MLP neurons of a small language model. Each row is named by its layer, matrix (down: output weights) and neuron, and shows model dimensions 0-191. Each number is 128 + 24 x the weight over its row's rms, rounded and kept within 0 to 255. Numbers have three digits each. A neuron's up and down rows have the sign that makes its largest values positive.
Before each neuron's rows, "fires before" lists the tokens most often just after its 100 highest values on Wikipedia text that the model never trained on.

fires before: "\n", "| ", " "
L11.down149:119173135116148103150131131121122120128131083101120163146147063121104129135176105124108118125107111123173131116179146146136108113117171153086154167111144114108151151131111130148112128148132086103122133125100148110167157166174096153156155134123104147098105120136138177117166133142126133091135119108127089075094111149076095107137127156128107135079124123101057127140124121091120125127133137155188128104130139125145150132131093085120145142134151102100149152174126133150088159130149130139159091114116102119147165155131122083120090127146130129147118128162123133100126120174129124118

fires before: "| ", "(", "– ", "B"
L4.down150:165167105111120130112124096168123149095167141125104132130117104108129167133096119128155139129108111117113109101114116134095095081104183155149118132138166102098134188132145120104105170120095131121158125173148131140149132132125111164151101176130083105113160132092145150102119114171140106113126082121153136084123104146117121119127155107160146179158115127106127100125085095116121093117116136159168136128130103111113114160111111088127124131144125170140140177075143147152101122147164120133117127121120126119075132153119156142147150138116169148133128160116084133088122114119155110185

fires before: "- ", "===", "The "
L5.down60:144113120118142103165126122193136161137086117105127143086157132119132160154138103194138115159157128168149105111129106130159153144129120128119149134144161114099175145152132104104104125132088149157059144112106074117127132133128130157138102104097080161098082108153149128137181143109145099116135104150146107147122114137141114118149138159107106158133155174172127133111097129152152087117108163130097113095098143138134111125113121129136145125139121114110140173093083129116130101131129127112125147087157085145090140137079114127116099107140155095160161122116126145174125141128156115140

fires before: ", ", "'", "-", ".", ": ", "\n"
L7.down505:099179129139121122113121122137106134155145136125101107145126131147111112105117127097149107142114139130107121129149158117116134133094137113089107121089154123104100119129099119138148116086145158127163062126146100115153096111091156091140141154121119134137080146128150147106162169152108195098114142158150132146065099149117149146115082158111080099116158151151085137113084100134134142144124120157115157140114127134127121113099133147171151179116160089137084134182112146126138152138155120165119141128184145142136129123128116071131137111134103172121121110158136104110170163110145105134

fires before: ". ", ".", ", ", "\n", "==", ": "
L11.down40:116134109138107122104136154107153126104125137180144119113107091136110146128131187094199100115128116131097133175148130146145122128118089131116151127182106187115136125106177137096157153113131130136135114135131082162136118108039090132089158153120148078158109088131102128153141114125133135124119154129147121153120127117133132109124118115112140132110124099139134118153105108136140130153155122064115150108116144116137090158100126117108076144134091139135116144116131106114134137166131174141131125179149131127100113117109092138147138098107163099142158145069167156142154122128153134155

fires before: ", ", ". ", "–", ")", ") ", "."
L5.down700:115119127131123120125162121092141132142152135126122090167160113119120111139151119132138138114138165100092121092084102140100141137147109132124109156118142140089151144164139149106159139113154150127133112133187119081105105100100141131139130151146131127159117161116161130122123124149125160154102167141198151087155115106103146158081157134143152104151133104098066148159091133091089160134121115081107144096131143090124137112141118078145145162121083139126152140137128059191126106153147112119152116123119123100115114173138163082143130134132146115159147136151104123089140101132120123118

fires before: "| ", "(", "out ", "=="
L3.down690:149144093172126134116136139112126111129083127109103137174098147151142167141121074121090137122144130106163145180139112127067109137187101126164122142133125111144155128134148179142154172103114142103133144107157109126120163119122114170137129091130149138096138161127105126134139117147116121123144108141080115097157138151120150168136103122128110139126102092120100134126120166134116179115124128097119129145138135138150120110147141133114154117111127120111099086098129174050133114139155125163174095113115089112086152144189086138102140156106107166097116145134135160101128131092120136148

fires before: "-", "of ", "w", ", ", "m"
L6.down652:113136097158138166109128125144154146097131120111111108130149109190122131126121138128142142105176109133138152168127155152124125148108119147120149119095129093144164150168109116084125135068124124146148123107113081117097103126113101117149139172143103107148136131126156106106107150136168147135122158177092082125094133127098165099104119161134095118130152166128169100087126118096118188122137088064109156102120166081104147092124145121147125125124143150145095108182139167086127121148115127156110115139127139173161096138119152127148114133175118127132131098139144106127098138146101127120

fires before: "\n", "\n\n", ", ", "the ", "| "
L2.down615:161150112140123066127140104106143199124118148143138126108122138107137156095122094124106160104101130116145132150158116125149119113123162129102170131115172110155134093082118061152141153106154107097113102151104144104139147136158158131132157113121090131143120149168131089124150145111115104146113133136130108127148136180161151086109131134116140077121095168163177120127112115127113131082120103149106113122142143134137119143143109072168092123119124115156071144121119136181138126164111125161132133102146106097144100131100120121119085117135136133128173161154108144157125158096130093155

fires before: "| ", "(", "ww"
L5.down675:166174139131091134147095086089124165143130131094140134146160148117097157141128157094079179144152090123154152130113119129121164123157140144140144123163118105157112124115127157148114084120144148123117146137154120164148135097097140114142107156133116166153170140088161152126063114107128136094120111118119125066113130138122142112131137162107117127132134110097094143098153144140099141130100115087146130154093107123151097109142116107084110152140140136135150133161147138072115135120101148131162152124187111108096122152121101127089187134124140142148090163131132099110134086138118088105

fires before: ", ", ". ", "."
L2.down68:124141111155169151112105105099132106148124099156087101131156101169086133143125105095143101127119109130121134146136130171094173170111102101128104066135152128097122107165136187134111119145143070132132173120095103184140113143137141156123124136110148069176114104116110149139147165139156147134146162088132150116172133168124136132159098140145140118144140130106118113113103120136125151157117117108121137123115136133152121112125140138127100147104130104117131145119143151147156157173143124138154135104161130153097107094114089105153094133116119084102155103086128161150153101149167116074

fires before: "s ", "s", ", "
L4.down35:107107144185106136165129103113111141148121144136118102127112125121121124115119052115157124118095086067142141138137102138155125126092178140119115124103131123171137119149148121109110111128132133088124180116117119148123105131119142123119179137149072115130140085121134131154150142178129137151143120134119172101190150079131134081162124092125127124132136188104154096137106131134083132169136153087131156084134157090144117130115138098153091130139137127116109135106123160139162148143162150141117142124173137133136143109154149106146151127119105132093140082099150070144155118125135120112

fires before: ")", ", ", ": ", "(", ". ", "\n"
L7.down495:166133153143128192134127122116159125140145109107109080108116078142151139101145174140138138124165145139131193130158138116137105144133110127163136131136120115110104138167165110137114136101157147150085138182131093169139115136118138140100116083140108117140113121066133164137129091110102142127119121081133112162103146074087155143088086098152139154133134146117149086135114137112140133104102147067149133130108139136134107147138130112093166098122134170111097136141120134132129159185137124141162116111147108099099140123104087120114112146136103148153151170086126094111143141158119105123

fires before: "- "
L7.down224:103126158159125106111140077139094067158114092119135139110164103086160084166098139115148135149126143163129116123082109145160115154127177155145155123142124102104143113140165136145173112090085131128163124142116125109158105129152134172136119129106087131116101096116085129130105158118137114148116105131155116107166135135118145121107173105147131155126101145098116085118075156170126112083113146110154104127147166116127132148163153092140153128141140131112142145134097104121134106129082115142128121136112121094161163167102123141137107115105173157071142143135116146145135165117144126169

fires before: "8 ", "3 ", "6 ", "2 ", "0 "
L11.down431:155114160136139090162116125086153121161155157107159142158099174133110123146135120157114127180101116152101099126109093125076133133135136125146154116138100132163087140108097151126138124097083101122133153115092109104156160136115132190123117120130126198111164156160140146158118100122152113098154108115146178128148134130104152126102113131155142166102119142146135109120142102133067096125115097134127158106128114107141149146125086146086132130148156141109086133096120116179148156139124151126138098118089120136099132170117125187155100111109110102119127104118126143120122124121133082171

fires before: "\"", "+", "place ", "- ", "-", "tor "
L4.down585:132114137157127138118140093129138157148117170100132156160128147112184109104135111149168124124103150173122094159142153126101113149115115128141135137105130154071169155114151111134070140099118153110089071077142118113178149163169146154141126149112112108097129142097119145129103119135085108079154145134138087143112129133109126121097128139127132142128078108149085129178114112111092174136124127122120102141166118107124152152120174097158148163162086100121142124143103134131141165118139171159140140102096144092144140142122152116102061128126163126147117133120114114131126147122140150128

fires before: "==", "===", ". ", ", "
L3.down697:125125105121131109148121140121105143144134082149157103141126105132108121117147165127151150089157117174109089112088162129122177126154116111136139131142154162173100146138111115164147122117149136118149158137152122140129105084096168105099141188110171117139160097103115110122141113113156148113101120156156182149103125092144137084129103117093097166105100121126096124128155076096085172106146108092170159134108091113082123114138101125135123106140104094141104169106145128128125130136156142120119146120143146153123112125166147095132129165123116122073183113124133177121152136113148125125

fires before: "| "
L11.down366:083159126165118145123135177106145105156117117098149173115163156176132136135131140157091080127118113131135105116123154117133169070109142133106119129177143090164126146111114141125158128125107133083102144143126131116126146100147102122130115135126173133098118105110150140086144130156128144123122104124138153160133144146163110082134133099149116097110099100106094166167144104109129152129154143117105097128151129134119115097126106150129113142133127080156125157156134132154140160130149077106121116152116108110097167165157149098170101107162122145125097085124073107178130166121131093081

fires before: ". ", "s ", "'", ", ", "."
L11.down76:116153147134155092127153153112119127154114119103120147177155086123169175126121109120128129152088131121097170123156133088120128138126159119151171115136112090133117175122154115111104110144153142110153142124158122145126158143143106119118147120158153106082117111134166138141133141035097124124161139144119093157122164113102123136130148128132114092127117176146147118128122105140119117088104088067138109133169153110083160078111177160106081110118165139109146111153102152157140137176125099099113126115125130135122142080127091120131125128136172165158096123132133141143120112118110121129

fires before: "| ", "UTC", "N ", "|", "(", "\n"
L5.down516:131093115137186170148131125140168132131156098124116143158147095143147090128150131056116109145098141122171146116123123088131107107085145153090124125155182148150112098105127194139124106147150142136112119157140115133125158149093111100114114098129114181109127130177122165137101114139122145125149113147132092163078134158124100089155158099103145135102126121141142111127108130150150142163155146156107132143166138173125086168132114089163127107120140121128084145130096107098120141106085127133133133139146143142135135099132124129175110108127115169114089100141090100084125133123119136119

fires before: ": ", "\n", ", ", ". ", "\""
L4.down320:136140172123132099119155100123166115110153069123127101106154166126092124118170121116118151137142118160085125167091124136119095124127124104104130133108144167140147145153119114131101178130126137140167119091161107186153137159153155140146141160124157110165100134129146118140116150121121104125115172143116114123094095092136124106111124137146132106123152104130153116118186142105132110128122130130100117129064120145097102056138138118125078150138108126180143118158116137098116147120118158150116143146170116133160056106169162147146088119118118161135141140130120101121139159095120118084

fires before: "| ", "\"", "C"
L5.down755:146138079116092138161131102102178153093161133079116165126142086149135134122134136133083104132122136117132158146078113126159136152139170115116131172161137156071117150101070125109140116133161137118123119152151083113128128109090096114095100130158124139117117122114126155122127124174133150117141140116118117105125138167096105121127092090101148099105143148136133149084141108145158087086121138140154115151151100125157158139183148110127148099119106136151100165142149177169121119136153123130186124119143105115086107115143152124127124109117121112149158117131142133136122072143100141181

fires before: "– ", "P", "(", "L", "Mar"
L3.down44:082122152147152139139066116078139102114122127112115110084152102153126135156114199139138142140142121108181132095157125124124110130159144141113149144169152080143114102088106113121110134162137099116172057133100121109073135121160094139140087149134152108126153074148107105151131125153149150118145120132169131112120085114138153105122071132102154174175128138148126107132160147166103133164127142102172120145148103108133115095128124143143124119116115116087145108115132125158114157125132119162121125123158150140116146147086132141137159125107112122133162173118138122159117112119117104107

fires before: "| ", ". ", "ult ", "=="
L11.down143:109090125090114149105100147094115131156118124154135140108176088112098135167109117102144136115113135141133131111173119145146138117105152137142082118101183112096126113103170141130165152135126095099061105095148195085141156110140096164128120128145146155124094112108113142147167156125127118093119134105108144141112111123137157141104176095117091171136137087101096135108108138164136146146144105179115109151138154095098150112137154108125114105093154151111121126173137153123089127140088140145104130122150160146172157132139079142151121140125140143102122146140120156128146116170115117111

fires before: "| ", "the ", "nam", "ence", "|", ". "
L2.down714:111079154144113139135134108103108154090129150119137141129142141127125175126121099138151158109095166135128115117159092132113121090111170154131126174107112122125134131113107084121144141142120148146088123112169119145114136120118119148162101136149092112133165113110157124129125170096115094119150141072112119150156117146126109137155125114082132127179133168140091136165075117116091109108175131148114109115168111111121115158133142154148150119149158104107159151157151097150130159105184138138098139157086153160122137085112096101158134113161135147144157106088109132096148142148091069108

fires before: ", ", ". ", ".", "\n\n", "ary "
L5.down73:118113171114101130104122115140150161161176130148146121130105140185113089135162089143125096150093120159086124148121123117127131071118160124109138134154157147134090141176144150115127129090130145133162133119119156162154081124116108187150109131143152112123117104153138135136120144104121060122128129142097133136118125078194154107142122118062140102106149140133131122162087117120147118129115117141143137115178097104100096107117165103130095160127144109138105145105128110115086145134133177156153139121139125120090128162145106108120161154129142153138125125072121163103154119108121150107

fires before: "was ", "is ", "also ", ": "
L7.down386:112151136088141130081148128124126125083136140132146120155070143185148127092124129122133158091118145129128106156101144148158153161096134124159112153142139082135131145116137148132145129167131149133193115106126078127083114133093108200118112179097155101158099102139135103111149139131110197127129110162145136076153121102202112128094141133113129143168152107115131138123088135107108109144154141102129141121126132124111140103096133105132135137141129139082156156138107100164120131087128093129121100132109128119144121133109135088093139156140162124140142150134113113130152127101176138127

fires before: "| ", "(", "der"
L4.down661:143175173145126155119109114100146137183123108125139117153170161129123173128154127117096123111124121155156127130099103133102163123137104133145143113151156095137145154123104190089114109105167120132081133146164073134115125161070132149137092078141113118154111089115077133160151093114133136091126135132117118098151148115157163163152124129120142115175139112122075118111111150131135159108059184088108133147082120134157134125132156142113114108122134169120128134130143134126107130141111110156156121102122116128125124119156125114083139192123131131165144159123109122135104135118115133110

fires before: ", ", ". ", "-", "==", ".", "ers "
L4.down351:112137146164157138121130086119115144145166135147130124115137127141135107127136124120113124128108104122156098136141136093159147178109164121111101134131143103114116119143137114119124097148137123134125108147166113123119117122149136121132145182139159204116114149109114117156097125125153095106112144167148126143129106072145162128043107157115133116110116152118123174171114126118154149110184131073112129160156113087119104131137167123160143154092100103095087064124122086127134092172109110147141132142170134146147152116150107125141122108172129094109095093100136123105126136156169111123

fires before: "==", ", ", "\n", ". ", "===", ": "
L3.down147:085140128141083123134110140131132101134091114103139153128131172164151146078158126096078107092115156159117112135118144097112100132140122094147114179093134145111116153158082121141152140132124132144161145159114096139115129172105107095112140189150127076118105114098093136090140121147122097112153154144154171114136097105135133166109159137174132094095155109113158160117110119188120126123071150122121141119155089103113125087133157128118088130130125127117122119142108096163104132160127126173149120142183151179117096137115143140108134132107127129142155122115137171128104133134125131130

fires before: "to ", "and ", "– ", "in "
L11.down356:166103120145153080179158147126125118103133114099182129159133141134142162116140140168129138131173171127089131127104119067098161155142099115155113136105154095123143092110135172103136115158153121103124129106148131119123144142062113121100179130119100158160123128152121140137124155131138147099136092127151117170137122111134112116140120118147154090143170146143135127160085116105117099080093127089091165158118111107150094090105088139138149120141115123135103113146105176115132100097134147098145124140158105143120157104119124096130094163145134112174134137085094137104166126120123132141

fires before: "\n", "ces ", "mat", "g", "est "
L11.down302:097158130037089122124133126111133111119105149133132095086132108148126104110144135086152120134119134072128085103089165133138149084090121147171139136106112086137165155109114110116136134177142116207102137111169110151134154147120115140125163135107093108110128142093146125117193132140108126158095144138136103172134141128126102114154110116111131128143154092126143126123131085140163112127131110162140153112160117129106135118122128099131147122138110107173117138178098149121160112149155124154130151123149104110152107107143139134090139163100142162157153160140160132115107114088123108139

fires before: ", ", "| ", ". ", ".", ") ", "– "
L4.down592:146092095123121106155144106118164143165122161117087130152106144150110160139118115117111084106140088141162124102135103099071109115117119146129136143145114098126159101132133108093164130105138151114156109150130100108129138143110120108104137127179105121112104132162147098101146135135154054103124096111176162161142092163141109140162104126128141149146115124104151134130127154116157107131071183151104125128126130116098089136137123079125135167149072170115125158124132111128110112140143120146144176139141124113102173136131103144134099134102143136113176109122159178166132110092123151163

fires before: "\n", "al", "ar", "eb", "ali", "|"
L2.down684:122134141143100117103124090158165138127123155148111103148111164112117121123110133107112143128121125118156124085129159096066164145099114139094121126163140169110136149149162136162134114155124131126129147149137105112173105115117149103107147121135133102130132132117131142144129118143095105122155108044175110117119148170113074126201064123097101145138132131182114149109094139165122143117116150145146126117129128139109081156151156103121166096118076107097092165111119134148149153141139182146144103126115178132105136133136091156149105149124141159116113121160119122161124098132130136130

fires before: "| ", "|", "U"
L4.down617:117192149153150118108143132065127106156068178122140099154127169117124137148106138092139144120119144154120105131158094142108130114100113163114134162122134151093138105115170087133122135091134141079123160156156172146102123131068083110129106150132123129191130087148130102115135152129115110088100128102134187110130137134125109136147154143131102154137102119147153112128104138147143109155136131113137090108140124107140119140139126125155130068124163114098124128114117115125145162107141142147115110120176163153102149160194095117181122128144131118121120116102099099137114118105138102119

fires before: "was ", "is ", "had "
L2.down271:132161124161123140099107149147146120127128150118132078125133119133126110082127140120110131096160146116147131138150095142123180164161109092145122101173123138095137138106108124111103133098114106148129104133140118126119068123122127180144109131107171131112093141149098133114162131134096146138149114170166096134093129093146076122159169110116159178133110112117145168110081112103143096129177129105165158114129141148095092118155174083122142116140089128105160159147126139130124160109110131120105081165102100128117137164122126102126109139135155171098140130114146133144146114112123117201

fires before: ", ", ". ", ".", "of ", "er", "it"
L4.down574:138156162140116130089157140128115130175114119140140120144097123103109099136161144200098149112148159144110135132136138182105133145100089164154079140140152119136101151125116112128098127090110132140133150130168128132132109149135130123111128173145109125117105179139103105115121101113149117163093140129130105141126086062145149080103118090149150072123135131178143114109086172135118078146119129111164098127126094137160130120101185110138104105155135140185172126105165109125091132116144150102117144128143120089108127103103103123141146134116174139118121145131129125141151099146159133119

fires before: "| ", ". ", "–", ": ", "November "
L2.down231:126185154158163151091129144114109172124119075159149117126162115116145159146101076090109177156103125160113135131118146131136154167166161122098112144133115065143131101130111165139086122106159121134121102112127137154132136109088112159124136115151095143124099124110093127132137139136083145130135094112116163129172175119134189123113098119119129112118166087118096131126121159097116133132136144152186113102077123130123134092149153108160078155105138087123110122167158116125118120127143106140106130121138131126103119148096110135135085123110160117134100117112138169140162118099154138148

fires before: "(", "of ", "in ", "and ", "on ", "to "
L11.down436:161097151129121138144133113097081156094136170076157138117116122145168122127116136132164124148113074155110133106123138080107130133131130115070147114146089105152101099131142128107144126156076130177125108082142166115140142116124132130120106109110112185139079133117124079129159134158144084091151127120074147097101124140175140145135135137129131095151137163113137119112104097146113137149168107157099137118125120148172174160107094106117121139154087144148118112159110143142131147100133109134178110171120134124102139137129173117104122125118140136155102165145127114160165107107136147103

fires before: ", ", ". ", ".", "th ", "ious ", "g"
L2.down51:093102128147157105113134103115102163150125111114160140156132170148110154106147125135118099158122098149062111123151158141110175184142153102101096145126119133105142119143109124111124125118139118120124078137113103139124150135197101107113123146129132079157056145165107118173097112101100123148154163136129106121116140139113141158127134131137096144124103148113152148111095114119127120120112119062149122125131138167091128154102144142150115098106144138096109141121145120111123126124137140167148109121136129093165106120147070173139143184103145151121121137105127151113135101139176195116

fires before: "\n\n", ", ", ": ", "\n", ". "
L3.down485:115143132123157115125101124112159114159104126112098164132151119128158142151162112123125140133102124144152132091155139129144121095132134162134107101176171160118139109104154125121096106126096070121116109099145116158106142108141123107134133196155144110166110153124126143172087182099079118130131142144152127147142124141123126177125138126094142101163132145159167137111131082114137105123060162074119169137106122141111083114119141157162121122112125096149135157118098119141163125148071135127110141134112136133093139107139107123156094086078126128147121131102120170098125174111109146153

fires before: "by ", "in ", "as ", "and ", "to ", "for "
L11.down263:146162117097099096104122102080131117118109161098112103144118120156122152084115120149182150131136127160120127161127102133086127143139152141101115129119127089167127156128136139109136181145088141097147123107145151156140134114147131130098083132156127151135138126132127153089182152163100137120128136094164145142117129124160162153165122125116105111139111087093113177099122141133123086141138128108139134085144155120138127098144131131121132131132092151125097165125162126074115138143174072085146111113131131113095117108112138111154141166146123112152122137075090122161153161069139115183

fires before: "as ", "in ", "on ", "|---|---|---|", "to "
L6.down1:065125125117108094109126131186109131124130117123156111164158096123103086134109143113148112114148195151114156121128175110113137150123182102171154123113149116110086134124165124144188112090121153091130153139077128126117108136123150087145136187110155125112144126123148120092139146129113101157090112179173109142128084151119120135143109110139171132135114134112133151137133138113174103147123108140104111125178139099130092138126105136114089114140139105108088107136113126123153109146139114123110140115130123114141157079115148110118126152140128153096119115110159105129123160093147198142

fires before: "of ", "to ", "and ", "by ", "in ", "that "
L11.down266:145143155099150155141102117106156146125106137145136135116152091130126116100139165145144144150116152066123107121146144154142150103151109148124160141175140147119132115168137159079125102133124148136133120158109153119151092143000123141097135112157113135095137104129136104130177145152159096139102145106123161137122114114134117155139142138149103122101142126084124123137103123064131108135125145123124128098133127131120158117139077105132137090156098151123105163147143113110102102108130139089130155146150158142106132107130137051109171138124146102122100132164115081134131139117137151117

fires before: "the ", "a ", "in ", "ting ", "as ", "an "
L4.down429:147138142073098121105142141148111112166110127121113130167116128108139100117126133142171091146115140084134169108142073102123159172143175158144131118141140161130122099160108132108165158127115159127122141156085132118097134122096170153145107137137100143086163115122138116195151102105141085159086101156136151094103127148108138154121156119120121160129103156153160133158167124111114086151129120151141101124151115163117054120145126158153112122106137106163141119084121127101105114122121084090143108176147104099137156113148115114110131157130128111115166111104127137120154110124142116149

fires before: "- ", ". ", "sib", "s", "th"
L11.down245:105120129130107146139126093134151152139102118113093131088147134118155158145111175096163109108122111125143093129108141141138105084153115157080114117156129137170093168095165159162147143128108136179110111105116124139179110133093190111119150123126089118145106143121127112141102070080097154128132115144172155058091180084126137138136120109111129167139119134089137172121096136138105101103125148144109105123123170108136096148127146123092124149148141128128125139123113121125138163130143112150136106153138121123088132141139122153115090113114164161133172092107156154162125149104148128149

fires before: ": ", ", ", ". ", "n ", "-"
L6.down126:137129166128120097119091097145121128116190113103146116129143089134121136078151122084140112165178136132136156117083162150109151137157117158110109148159113112148131138168139099134137154084117103116143159122103151120107144144112141137151110134146054171128132105123121087070107094141128150148141148112122104159086120090089121124120163110097134107119131131138171140155146119125130142095171088162089135092156122142126138123140113127129121158107143122148112155167165120087150136142144179095152133127156125136165150113128130126108107158088174125124144121114096122111159159119102090133

fires before: ", ", ". ", ".", ": "
L3.down535:106181114126169118098137166066134171134174082085139158125122105122128111111178102172091108137155117141122143131116165119172131115108139138109148106121127124087130155140120125119119127119126130110145145147135084144166099133135115173134122144164124140164125116118134109141113132066098143105134134151162129137157122130134119138101147149129095085126146151136128133074129129102111108098161146081160150125154128098122136148111146145131105127114158151133104142087158160135099155151156121138105113094125145107085066123132105110124172157144085166154147106110126113158140104088099095144

fires before: "a ", "the ", "an "
L6.down706:146146091159145118123109115160156123161133130159113107118143056098122135073134137134117132141138130153132154102149097112126120136146115146116139150108124131126140116128112111080134093165128165109126176132111156095148102143061141147160109144113129114148109176133098128155140137123114130138117126115133136137166119125119133141114154137102098130120156171085109125133157139151139109150104117159092110169128142127109120133138131100096087198136145114134137118127121078106107175167150035112156098154160124157125166153119112109090118128128085149119141111147092146160123136140102162149

fires before: ", ", ". ", "and ", ".", "; "
L6.down585:129118128113112139097149113109141151145125111155111131146164131131091161153128112101109105111172114147140142117146104095132097111106155113109109128142143159125141098145116132165155128150131150111153064122157080181141086150071129089081074147146143159156110136127117141128142076112127141098089168145139131134122096136121123112120111118117180135118136129151152151158116161127134109141081159098175121162171100156126137159121148082094144147136176109114122141112100090114142127125117121083133109123127118097095118116137107109126148189129171146134144144112154150139170154135123093107

fires before: ", ", "\n", "er", ". ", "==", "."
L6.down406:121148135118093099110118101146108101127106136122123133138150103113162089140138140134074105129157115088144119112102145116125109161119117098097136109085162109135125130157167072153155114117097112173112113180113103159115126152166087133114114102145158113154097142135107174115134177116094132124144132110103134147122119113134136144127123107164124130131103108129117112155145127112116095134166158130147100063133118103155105122159126119124118114157159165103144164167160089096145175127132153108148120176111132095138156120132106152131148143155108140171168141123077171106169079123127152142

fires before: "as ", "to ", "by ", "of ", "in "
L11.down312:117140132083120126149142105116144092144096096124094140121130165093108169128116113147106110094144132141129141143134131119104151115156131126123120092123105111174097157119146176110137159171096109161098099117120091124150113115041153120125129131065079154136118119144132134137133141135107140160131150121137102100152120100116092148118133120124183096101154170114157126175103135126137089121132127163125133139118101106115088119114160150165078153154099148143134107154121091100149124141152136148156157125133112164084134153099143141123123150123162143129165128104125136132179114139153189119

fires before: "\n\n", ". ", ", ", ".", "and "
L4.down556:129126098081122120130135117143109119156137086190065120111145107144105144149111128143128098118097115136099123129154113165173137126130135158139133161168185113157103154135092126112145110135099124135142147138154139122103094111074124173125094185128099131159106186140128131083154142141101139108124114115147182147111114111126142127153093085119111118144061125147160139126127094127125106137137146109106105121109129112095125114144137143176154148145109138112100149157143098141094125161106105118177144118179155135126177123130097129149135147094102144102113158121112150113147146115152114123

fires before: "s ", ", ", "es ", ". ", "s"
L11.down0:109101158157163145125131092102110144174115107131140122156169131141154108122166132131108108126125068153118123101121160127125096106136090138133181142109072136080214123129133134099094121123122146151115147116139136139124123142097113114143137122155151150112088112119157125189127109114144159164110108095132099134151128124115122135112167155128081105147080118134099126136117123126127105129147118063148131132149093129121121080104158171094114112133156133149167123131112133163114134147160142132119147101121135171096110144148081131135107147123093111130118146123143150075129140127188155130

fires before: "| ", "- ", "\n"
L4.down481:120141126090132164089127066143086152141159111139136113102098101146109169139126132158100109132118097144129119076097135143133093120139142122147082100127129084120150144145111190124122135165125101138112148077145134122154108110119150176173136127140132106159155123105106105110148150152113136110156134165126137117148147096144096105137147151094160102123118110132124124083121135167089136115093173147168093108100125094107144104094122119127142176146175107113120138121171157125080146159139155135143143119175114145083105131105123108138129157131156104116124124122104157147153113087133134166

fires before: ", ", ". ", "- ", ".", "ary "
L3.down183:099127129103115163074093107092130134155133142126121104119128125130094130119136144110114134135130102195145133132116140146110072135129139154092147125152140070132103106171093166110133118154115104100128123099121048153133117104138132169106115103136146142153136112105139106156119128092151175115162098113143137124169146113105138149146076154120128130151124141084150115088110152174156105120096159149142154108125149075089114104116152119133148169179091128114116107124124159152137124143164120160143137113169120116158140138114153147143106135131147149121122118125110163125159078103124163098

fires before: ", ", ". ", "as ", "for ", ".", "on "
L6.down294:130112096114137131133161076155076115113119123162124130155144116108129109125103129175135158147136121153095114129158113135105156146129151138127087156163151135130105121168139128147145135139119191131168187127123169132117122105141137114105084168157118137155085134109120138084137156154122149144113118104127156134127103098093104118127091114123103094184076113064132187129155143126127162109121149122089132120162117142114087132120152109111125114125118143161129166118140072143119104169167095145154125115131128140123134089149137123149120125119141116114128111072092164154122157111102140108

fires before: "6 ", "7 ", "3 ", "9 ", "2 "
L11.down362:127139170117135143101114085102116123157135104115114143129079131126119115102136086114109118151140164153119119085134106109108146128077129121107128123144121145156118186124126135140142088111140081141109129102089120100097137094100131165110129149119174119085135146164107145193147134128181107102100115126117141146072130136153108126092150148141116088117134136105136126180130194137179111137150117156157073110145121147136159151124152165110135119183089127148119130093153147122155154133174122104111126118113147131117167162106153117118124094117123106121153124121171100136130122114148131159

fires before: "\n\n", "\n", "; ", ": "
L3.down191:084098142145136124094117145129134108132110097101090155156124157139142114113108116156140150153070160117134125099113123141143109127103156144109101150110103165114138087153121102140127098141151113130145118140100113170106138141110118118167120159170142124120124106135140163174111126159122116138124139072104120131142077091102135189152152150118133112120114122126117144105146154143148112152080123091091130138165106166085110113138156100131162096106113115100152141130143154167103078164097135142129122163129160115128124105155141138160138132105164146123143140122091111138099151075174190159